From a checkpoint of a small transformer trained on Wikipedia: RMSNorm before each block.
MLP neurons of a small language model. Each row is named by its layer, matrix (gate and up: input weights) and neuron, and shows model dimensions 96-191. Each number is 128 + 24 x the weight over its row's rms, rounded and kept within 0 to 255. Numbers have three digits each. A neuron's up and down rows have the sign that makes its largest values positive.
A block is one neuron, or neurons of one layer that tend to fire together. After each block is what it responds to, as a language model described it from the Wikipedia text at the highest values.

L4.gate243:128145109131127180099137104152143161129115170085092064126081098122174159100107138123140136138092168084141135115123126119140118115118132146105112172129118106097120147115168149136123164138105148121113120097140155160121162098088121116143133124119122105151093100135141091134156139162120114140
L4.up243:146115117113104126102126124071150122121109091140082146129147130133149122137112140195123168147146142162135133107136134144096162107119117158111130128074111129143116139127156157147153107160130121125137124138158132066119169123161118167129105148141144153098139101108136073153166152106114134170
Responds to: Finite auxiliaries after subjects. Finite auxiliary and modal verbs right after a subject noun or pronoun, such as could, were, is, would, can; also wiki == heading marks.

L3.gate79:139141114094088107123134132148104135138159127112134133103122124126085114145136139134082082125128101093134158094128113110077187128120108134132120147191139162142096123070116130112135128099140151135124100090130127104117120136078139172168143118126112152126180114107121105115173161135153137115
L3.up79:122066148137121154148099147131099136128145187126071191137102101113112130153100112160143122121138106133147160120114129141148121122121176101127140127077085130153105143152134139142127181122115121106144121181144129180112145142120132165099134128151153115146157124137135135072149083134140137085
L3.gate128:120152127194156139116144130123134126090173149087090083108142092153100097145113099120147152113132138141126129102058119119116083055113119171178120126112124065114103114125124158156135131104119127138103126155133110172112124089141123172149109132138124101102099163132103131128102165091157100146
L3.up128:119131110112113096111125140103098143138168124125155157143140134094110096116157102120168117175153134162132170127147101117110120139127111191139142130125109164114126100127100121148110147160120119083145128093143130158102151129088129123117111132104114133125133147116110071126196102139113152128
L3.gate190:146088063106116137091145151142140128130063135090156136162086099082130108125133144121139120144104109100166179117136168121143112124110160149123118150129160096136162120133118096147131138173075153139125136135124133135163120118088162152117132148121127106129155124117141122137155094136105111108
L3.up190:134142126131144162138172147107123139131129121126100134108119109075079125115133138096142125133109138123126163125130111061132128138137135132104161144124096107114160142096201141101166107152151101098141115125176139120115113095097153116173128110127086123117124094109163118127151114142180100082
L3.gate196:149117103113120109097099101150134126102109138103125143096072102168157072110128109118139123145137174134111094135116105141125133148129169143098124152118141151106133108124103117097121112170080098145130104130139119140132127114120114123138141126136106150114124098167075166168142133123139161157
L3.up196:123196133130170112142143127110072158149162129149116160172124114110094114155157145095094134168139131119154121114123132161120153130139151118183144154138151106096118177120146138162104131105140123141115119107133131125109073143133112124095128119108136083105119152109135090078136074135103129093
Responds to: Forms of "be". Forms of "be" after modals or "to", often starting a passive (will not be registered, can be used, had been); also word pieces like be-autiful, bec-ome, are-as.

L3.gate6:156126111140139106158140112127109056116118136115112172127136161133139130107102130106146100100134145134123112086103117161132088152149132157149142173140122117111141150146093143129085139171095108166146105163106152133125145080149107106120115140144143116124164139127142094135092117169120125140
L3.up6:175150187108140095122115088144106126093131173161090110135151124141137112114105121131116146123151142140118099111117162094132147110104122136104114111154118134077150115146136090127139159136123152102109136130137162133133137126122178152126122108078124088150100116176140136102099118097124084110
L3.gate42:078119114131079132133121097131153109063127110159131139110090132123146188109111115148126099105176135063125096123116107095119146124088125125095122073101126130123124134080125119088119126147124131107161128173123089160150125192122172115113088128122103099137105079140164168136164107127110130137
L3.up42:087118148137120155137121142107133109126150099183132138047159118165140146092166103101109103134151114099157149123124096106165114101137083145110137126142142120124096144148151147071155138168095148129128155098165092111138146120124168166164115128161113101117092136116121100071142112156102117104
L3.gate89:104145125071120151131105142128118132061138148161179133099155101130133113141094143101135140094122112133130121101137128101182153106093182164102116100110104087116143138162123149113135158110117099146151109131107138147117113152136151120152105181095077077154174146136096136162122112105145128127
L3.up89:104170135118127135104079125110128151111167191143157127146150088146141162109124138111133107097118129159155112077099116122147135065116166180119168115129093090077135145173151139121122146104124064121114139113110138104141101157103161118160128171116102079124155162125137154143093109128129109115
L3.gate177:141154123066152107130108124116144144161115102135129128122135217112128123101084150110123143127115088121153080085171152157103180144149142172128116129156143158165117156177125141139151148155138131094164144160119099092147148138173121137161107121142152151135164122085131120089110092104123126125
L3.up177:139118130089114153131150135134122146125114079127108107124138150127167089128115140141154102104139097089133091127147112131141145149149142136175135130165146156123156127155103135166134152101107175146159153162130068137112115148093119092138128122119121119109148101110169106137155174144131136126
Responds to: Word-piece fragments, mostly "code". Word pieces inside split words, strongest on "ode" in infobox "Postal code" or "ZIP Code" lines, plus th(ought), kn(ew), over(all), ever, and "m" for metres.

L11.gate30:106107096123121098148146118134164148124119126111112128099119142124131143098146153126098139150116068113151171126119148153118123125143140103105114131186130091142120130142145083144129105130101121162121121107087087074119173071110139118148132103113121123117119127113150111129150137090079142122
L11.up30:086140171133132114122135127118142135115143137125113130149118135133088107099144123177120113158113117132129102133136139137137137128152142105135147167136177121144132095146139127160101039104112128163144106110109146124167153092168172137125087112143113153135081168112158116117136144118138121143
L11.gate33:120139134092094127073112105154114126092102166115158098129127168114088107126087145114158095152161133120092168126117107135079136116138134148147132177149159119125127094113109105162110106101116127091115100121144114146133122139105138108110137129114051145172100108136151141111149120140120087163
L11.up33:144100124135150115178164181075140118151120163147119139145123138108113130146132149160147146137148147164099107139144145127085124181128141133171142147117125133122102173150154085145120132127102157165141150105149116150096114115125128099117130152103094137118110116116085157142161128142102102166
L11.gate49:101117144114107070138156130087111137154125137124125157138134151110113093096099133125129140105187154121114119078136179107087120134145130128121093116137143111135146122144145119125137095145131145116118109136105094105124141125133098154115106093129136145112150139146143085147149127148126075112
L11.up49:082135124119176074150132131094117173141117152142150121156129109128142128104143089091126156146132112096143125082142137083106128153155141097115105155128151109152116119149125113148166151124147114107105138146123088086112139140108113144155121061157129121119134143146122139111107130132111140092
L11.gate60:125142155152096175120136140165157139134105083135120096121131118135083119125162169101095155135140103118136103119069115159163065132097137114114137161145105111155118132118109064096108106127117125095096105131127107118117139166140132114121119132125169098115125121134130096143156148103119170128
L11.up60:107129126140127108133108126148123153133106139107166121092135128156122120110137109123113128178098143127170169097106138117147119178135127088120160104124109149163137105147111069148105115130113136151120124161080146117110153149089099127176112131102134084134141164096095089135078139138150118116
L11.gate73:103090092150165107076164116100132135173145121097136073125139120141123142182149130118129161136164122160069149178137145113120123122145121145121123128108111111142103115104120104115155160092142130116130084104134123170147093129131090148088144126115109147122127169145113145118126111122119095145
L11.up73:123104144134162161097134133142110106102098141158161103140118150124101114098114155114125137174174123100089112141156104120084139136141122112117155119131145148141149125162133103104168147119125145127109149136122102092156138169109157130130126112060142120138137175171101130128113128121176167103
L11.gate82:109124084127097121107108162126096168129152128160150182156123159151104127084147119106079139124130129125124137101116086157128136108144110137139160141165185123161149095097142130132136125148138130158132108132128173108151097073145142172142117120143133079099137145172128156102138138092116114134
L11.up82:152140130098115116120109089166138127122154205097141147109094152100128188133153146060151069126141083136105128105162130147095159138119147113106172121098148145138137125110114152156076136144137130156121127164122156141085140124082136124151171118136100137145120114169158145116157128153141158150
L11.gate126:145160087169125095125176157142111128087091095134157120136155158095126104128109088125109132137155120094130159140099127142126131129116125149123120078171067121162099079126146134112156125081118090157099142166141075123122173136147106117079139115089130148083128085138133115145129115106110116134
L11.up126:130072169132133146141121086097144118094131118091107154123116144116132143141158106113095138137138110094095124082146141135130112160085112120115140144163144139145131129084107127125137100150118108153118162146123152152141138139127130163176146095144118105163129100119153119109132127098113117114
L11.gate130:192152150127114143118130113128140124135118079114080164146100143089100192125136143143148142119103159127111090133105113127117132118111123115145113145140139146103133137130134177152061144132139172168124133113113136159115109118151152141155109145166117145110107134139120132160146142132124109111
L11.up130:117160168140139118109177149131074104135124107119153148148121146133115119125120120164177182160125146122123111119111140158135144136105083102176147130160125161122119144130133174113107129081123141163134139110144139136094151104115160095136142137177149142158046149153153117087102126125168140168
L11.gate132:104106139122138138067127149129154144128117133123173133129105115089124093173127127078115126105131127119118120133118151150124121129135148146112155142165135110112155115134156096124159081121149159133129119167105135157126071133127158106145085173159140095118152120129144132120134136120142157108
L11.up132:110122138114122115148159122144145121144125137157145127169121133119104109123099167116133162112128099158125128120105132139126098130061137116114092149152153147111138109153147141161156118189144154099088109144140148124128146177118141125130128152094114109142098154149149155111157178123160126143
L11.gate140:162153096110099164134122145162138126181106133136124174137127163145116153138097115088114113084176116122114127115118147100135141144090138130090132106144078123142145130127094061110154130140113136106080139135146110176095128118105131126155170137130113114142141126138181127129160089142136094121
L11.up140:110116107108145103140145119162105123158146162110130160106131122135147189118119069107094158084137127132139125143138131060106152143140135085135116127154129157159120124130139125117124073137124110092104116122116136161099133149109109166165153155124146143111129130147151134128126128137116161132
L11.gate149:087131122098123121115145141133113104157102107118134136119113141101113152140113109101137159097140109116125139093115072136119143155108122157135122135144125160110204148150150140147119159150116090125105131113129112120091120148127173141132154093127136104128142140105153103105086122094123099111
L11.up149:134087085113149111148119140139104145162135121107157124150093156181099137135114137111164122140161098128088130116134089098106142167136126132145128117151118098123122127159129145135161103156140113152118094178110102118151131182157133109106111132103139174119130073129114130105140099106111136144
L11.gate184:143139130154129151130121147117144142136133150084100097126137120106102129106073110145131089094134118122167146141162128136172096109102129096180080124155133115136163125131133127141126137140185120185127115141129126097118140085116128094082166171104115124118108172134154123163120128154165083109
L11.up184:107120096098120123096133140129132105111100121132120102126166083120138095111127093153099146142143137162131168139153166173122128158079123179130154117125126145143104123138152128135125177131099158141137107108138186109098112173089172153094174142059089136119131096124131159116149125127135122122
L11.gate191:128121075136151131116114146163170142128124116084151106119107112128146124155144123115167138137172135120135143134062158110112113101105128160076080083123121104110114131135139096148144121101091098125141095205137147163146136086153131123076118132147168154140110145131128142126122173107090130114
L11.up191:146119100145131157151118180179114153112121126147170126115147116143138185203131122100145086170128109116109133133074167120144113078082112062137147117138163149129154087149147123161107134180119103113108127176108144123124130116102118107123075130153159116140163133147118140110158142122128173157
L11.gate204:125124206154120129132071145155165133083156145134118148151147110172106089113073159107146158112130127113094109078135080117115125126106145135100133144142133123123172134143117139122128079135155088095128126133123109111172131161155130117138122086119160112151090140149078147128128130115131112091
L11.up204:095145188115152186157150154100186130129119132124113114151137154146104108098121149118123104110159105112112101108141080126118121152152156142100146135149148119170116118143111184150159115151143121135059142100092151134123127179159121141141102113144140092145100097157110100145134188084101179132
L11.gate216:131126151155104119112107162120117174106128093140122141122133122130149097130084146131112097119143129091171118130171126137102101180165139161099121103160144118140126087115161158108148148127120146143112095111108080130089157104132116157154155143151094134128122121140154128110155153092113078097
L11.up216:095135151127120157134180116121152122156087110157154124103140137168115131115128132151150119131138138116158139128157131127125171103100117142165155158112137127142102125132166082170124104169147127161090106153118078096123160158099130089139096131120128123116069142122153130102123167150105134109
L11.gate240:151119136100115141116134104157092108092128140105111087103126094120124138125139130093141128094167156166136102149159156104123165101152121112103079124134127094099126130110100120100151142122137153126149109152149123160143153149115138117166118158119087114140159116136113147202141104176166118098
L11.up240:128114149132125152129123131091093134125115130125122094119077130127141113112092165148116100138082144105126135107115095148132137104147116118148084139121136108093119111152148138150098110144135117121144187098150149111118169113133120108146166119163068132143107114134122148113078155140107120119
Responds to: Census templates and relative pronouns. Second halves of words and field colons in census, climate and infobox templates (res-idents, humid-ity, Time zone:), plus that/who opening relative clauses.

L11.gate19:184096108160092144133107112157130119167105078093107152114103088176089116158147160112145130154158118121187129140156120089098087119157121155127125151110137103106152121081128128111162170132106115087125072087152135182147127119147160150160098106119142126133126128163120114090152148154102147163
L11.up19:126111121131099113094121159136113128144116087147111114141097113154111122128086150087141116134135120128199062111120148072115122138173129126146111122138127119136175162168145109083158111148106149102124118130144145134145102102189118116138107107158167097137117103158121104094144149138092158098
L11.gate66:134155091107116117109161111169128099128093160123121115155128160125091168128110114119179142141135137145144129108121103092077125099151140106110128139152125146146150095123124135137104156111106123130095092133160174177111116095092156109206142112114091134134156121167127120122140149119094123123
L11.up66:129086162103151115126147123146127158128143151134115151159107125107104120167152122095134115123157123154176119103121140115145123141127110136144178112125115117116189113100131120141117176143134141121146148144131132165114109100154101124146082129134110071124179105122146128118152148080098153117
L11.gate78:119124144127109125109171162097123143152148134091094156105125104118160159130139114137138128122147141153094155132087160144138141096091134143117101120118153099087105128117127128119172147148160118167133124093166141146117152159103123127102155130156107140135110122133156122142095136137151130163
L11.up78:129182173149165118087157141152127115098105116127135122110106119164141172128139157143145129106198149156126134099117112150107132138123119202153137117141107123114131094120126129184114124109170146101141063089130141134176130140133143128169060134139115144137141135139093118113127128086118145124
L11.gate79:108137154097131135097116103177131158109093158145128135190113137108086153087091140108150133117103152115101122152148105101130118120155158118084140162106103113111178113117140142149129120144135116100116134151145144151103078108118141132152125127140128087106140168122155144149130125158093106121
L11.up79:081093153083133157141110119148130111135108134153124120148107126159102124131114114139141114157122133124159090146112122085092068158100121116148090128125140134146143097111147131139095075155111094124166096111182134164137152131153127089121118110101162060156139105158103105108126137148151131134
L11.gate87:132124129156124160078100129112107108145096127050061151118122118154154104140097124162172144137112169129133113119143135093143115173108099141119146170149136135119093122148114137137149104113152129087182110148089131171127134153118123140118124151083134170145144115113165158104148125131125101143
L11.up87:180179129143129156060124114140151143108154074116127144150127118177132127081190150096179143130141156129157080132137135145158098133140129129118128142100136144094152130130136123085139109109117145164132116088133145134142097121172153141119136117134120117123130122091095110090100135166159119138
L11.gate94:113124110138078166111118126148101120126112131099093119156179115124122178109088162174154133162128137130126177146086107125141088139103093125148131144150124126079125119120140154165103148111102074116119140127156155130112144126127163123183152122113101109131140135118093107116160138124117123171
L11.up94:108131124149139117124146094132117122126139104132155113121124085112095110154164087139143124121116084094146142142117125149148151109132104094120131105158136164155138124090098204099129118131121103154111147125135117096110080104164151135125115151125095150137153104120153097148125130114120153096
L11.gate105:126087176113098151105127124165173099122178136112109115114113100171134124141124115125133112103176143180152132154132128048124143117135106131175096196150144104159141140089114130128156113154144107132159091134140113168134137163104123116111151118109168128135172141149119072118120159107138103149
L11.up105:114125139124130176107116123146083100137135112127115099131086136157139113119144148108174090120159172115147141103109158114105089164099122137193125080161100129134167070137135147145123084117145135155162107151125133157117102117085128096142141107159159123151138117115149134081121128125151149110
L11.gate133:146111113113115119147137132107135121140110151126100121153136125101111104096163166152104088116138094132148100112130176103112149103119094161115092142100102134148157134126156127158146122152174135111122131165166089093125160106120147111105108099142146169138155122109122129095157126119127143085
L11.up133:113133157122107144080118086120125106144125181133150166109157115115111138142127119155123128091134156147143112127106080126105134166112130144122084080098123117159113113154158175146148117132133156106119161160161157142132140096119143142105138102152172135169137158148153094107123127107103117125
L11.gate155:145141151093086122155125138174108142135157136140116133122107101102171159160139168129120140103130105135131116161099110060108138093144127101088128101118106179129119150100148120110124167175115103080155142144130145137126131116167149105149136138116129093171145131115121121150137086095180144162
L11.up155:136126125135091123145079129126155129116115144130145122120071123152134148077125117149116059093178136115083123101104132159085103149087128142163124135136083123131123091106094143166102108121138105147146131136124101160155147126140097119125138106121135103135130099105112084130171139121128129136
L11.gate178:099150153107118144165126114140105188131134117128122132135129076163160094125135141122107134110136183144162139111090122141169111103176126123110139140187130113095124104105144134164162142116109136142134119092145143110164129161099130131119137167126159113110135121157096150133144122104117126137
L11.up178:156111143109126170077104148148139199126152112090128116102125114132156119127133119094116137110106118169132162123128126181136166142105123120131166132089125120141115129105124104142170169143084132119141117158139113103115094129137103113105170124162173119191105109147120085175160083112155155120
L11.gate180:094130173135115176196155101148137103131149127120108158107108151119154127085165111169086138129115156141157144129144118137098091123157125093100142156127134134138132117102112120123088110151099162152140117133127142124118161109141122142126128103119150123149162104119127130149164134133189126119
L11.up180:135126135131165086073172160160108140142156153157141093148123127138148134075098144094123140077103095113137079145138135136090144156103113164143095168158150135140099141133139147101113120141100136121115093120153118116169138119167134120105136121113150120096178147108128122127049167155130103129
L11.gate200:145138184151165122135076147114131132144094120098101169141123104141145104119130116080142120081106145158153092117125124101129132139144129156149149151133177153128178148119192121202123075145120153084140139127146141106163133165156157167131100110085145116117152141121138175102097148164102160104
L11.up200:113118119164114114096126156104113166133133133152123092119136141163113136077147111173158105130134136155156109157129137135105107100147124119113137127110139130145148112118148150151136077137113121113124112118132132101127141081104085146107110104149129162097124107141140162094125132117133142175
L11.gate212:063108126127085136129159128139109131124103135178183138116152108090115101141126120153145174112127164157147095104130082140114153117150147155161144169123128104138150141135131129140144108119129146096092117164137118152167141137131134124144140122122125115170118132153105100109126144157131113147
L11.up212:088113112094118140138139148155169105133090120120114128118159143127131109101160163148175118117155127135160153141195165126148122148105126116129074125150121142155103154146140092167150123137151110104149131155168160161147128175102166111114127131134130147171128102082158115121086147132110119092
L11.gate222:127113152134091140048125136182155084138071157136114096129120132170094195168133102102151122145130129118083143151129130115112080137108103132130112148110085128120139123141160114103109101111124143096079133173140118131113140143110139105138121114144099132156140080145135158133173105161092113124
L11.up222:098088148161155172093150160141147082138124116105157101129134146106132147148163139116142101122148155141141084093134193079110101137120155166136113158139083143111149123093099142126127126144140137196107137123161109124113100129134136109135101125093106092142143095100134152090157184094092142087
L11.gate234:121163161151133121145112142125135130168104127143141117101126123171107131104154115131146099151150118141137120087145150136131096167143130124202137103158182095173158122108128183163131131118153097114182124149110127129123119110176133163087122097162142149146114113119110136122148159104117136160
L11.up234:142125128106161150120100147149135134121107100135109143122094136134157085104130127114127128153095139138175113083171156120136126123107097138171114163128149157168149123117172144105111111184117112138129140141143145098136118106171158126128140132072141105114181106109146162179122161131128124144
L11.gate243:134110083148168142133117095087137123120100147145138106148130119146075131097151129110139108175172118153152160149124165132089104120114113166172151149099159128157148136099149107172140146139153152158119114141141150133146102112115133093098163137141151157108117156101139126100122136150146131142
L11.up243:109117091097151151135113131105112116117126139167117125115159083135129118115116133120101107146142140147165086126123130149136144108105102123195145155141163137161146162139143126128104087098128144131113118100140153105196148162108117128108133162131104102108158123118116156145141143135168115146
Responds to: Copula after biographical subject. Mostly was/is right after a person's name and (birth–death dates) opening a biography, also was/became after he or who, and list-joining and/commas.

L4.gate8:144103131135125086115125135136100116131145127118120107186110187098096134104112144121128116183145089168134136103104138154135099119119133135153158153128166083167084147098105128154154139118158090101136142111107097128140121149123139128104081120145116097098113120087148120143114119155139135107
L4.up8:149097094118110110096135173109076105156138094102071136111139178145108131123093141113127128166144127147105136101129136158135111166109185088149147128106149094155123131099132125124140118121142123106132101120073073140128131106150138133136102118143119091106089098149124070127123135144142133120
Responds to: Mid-token number and word fragments. Fires on pieces in the middle of split numbers in census figures and tables (18,16…, 4,733), on word fragments (ives, pl, tr, lib), and on closing ")." or "):".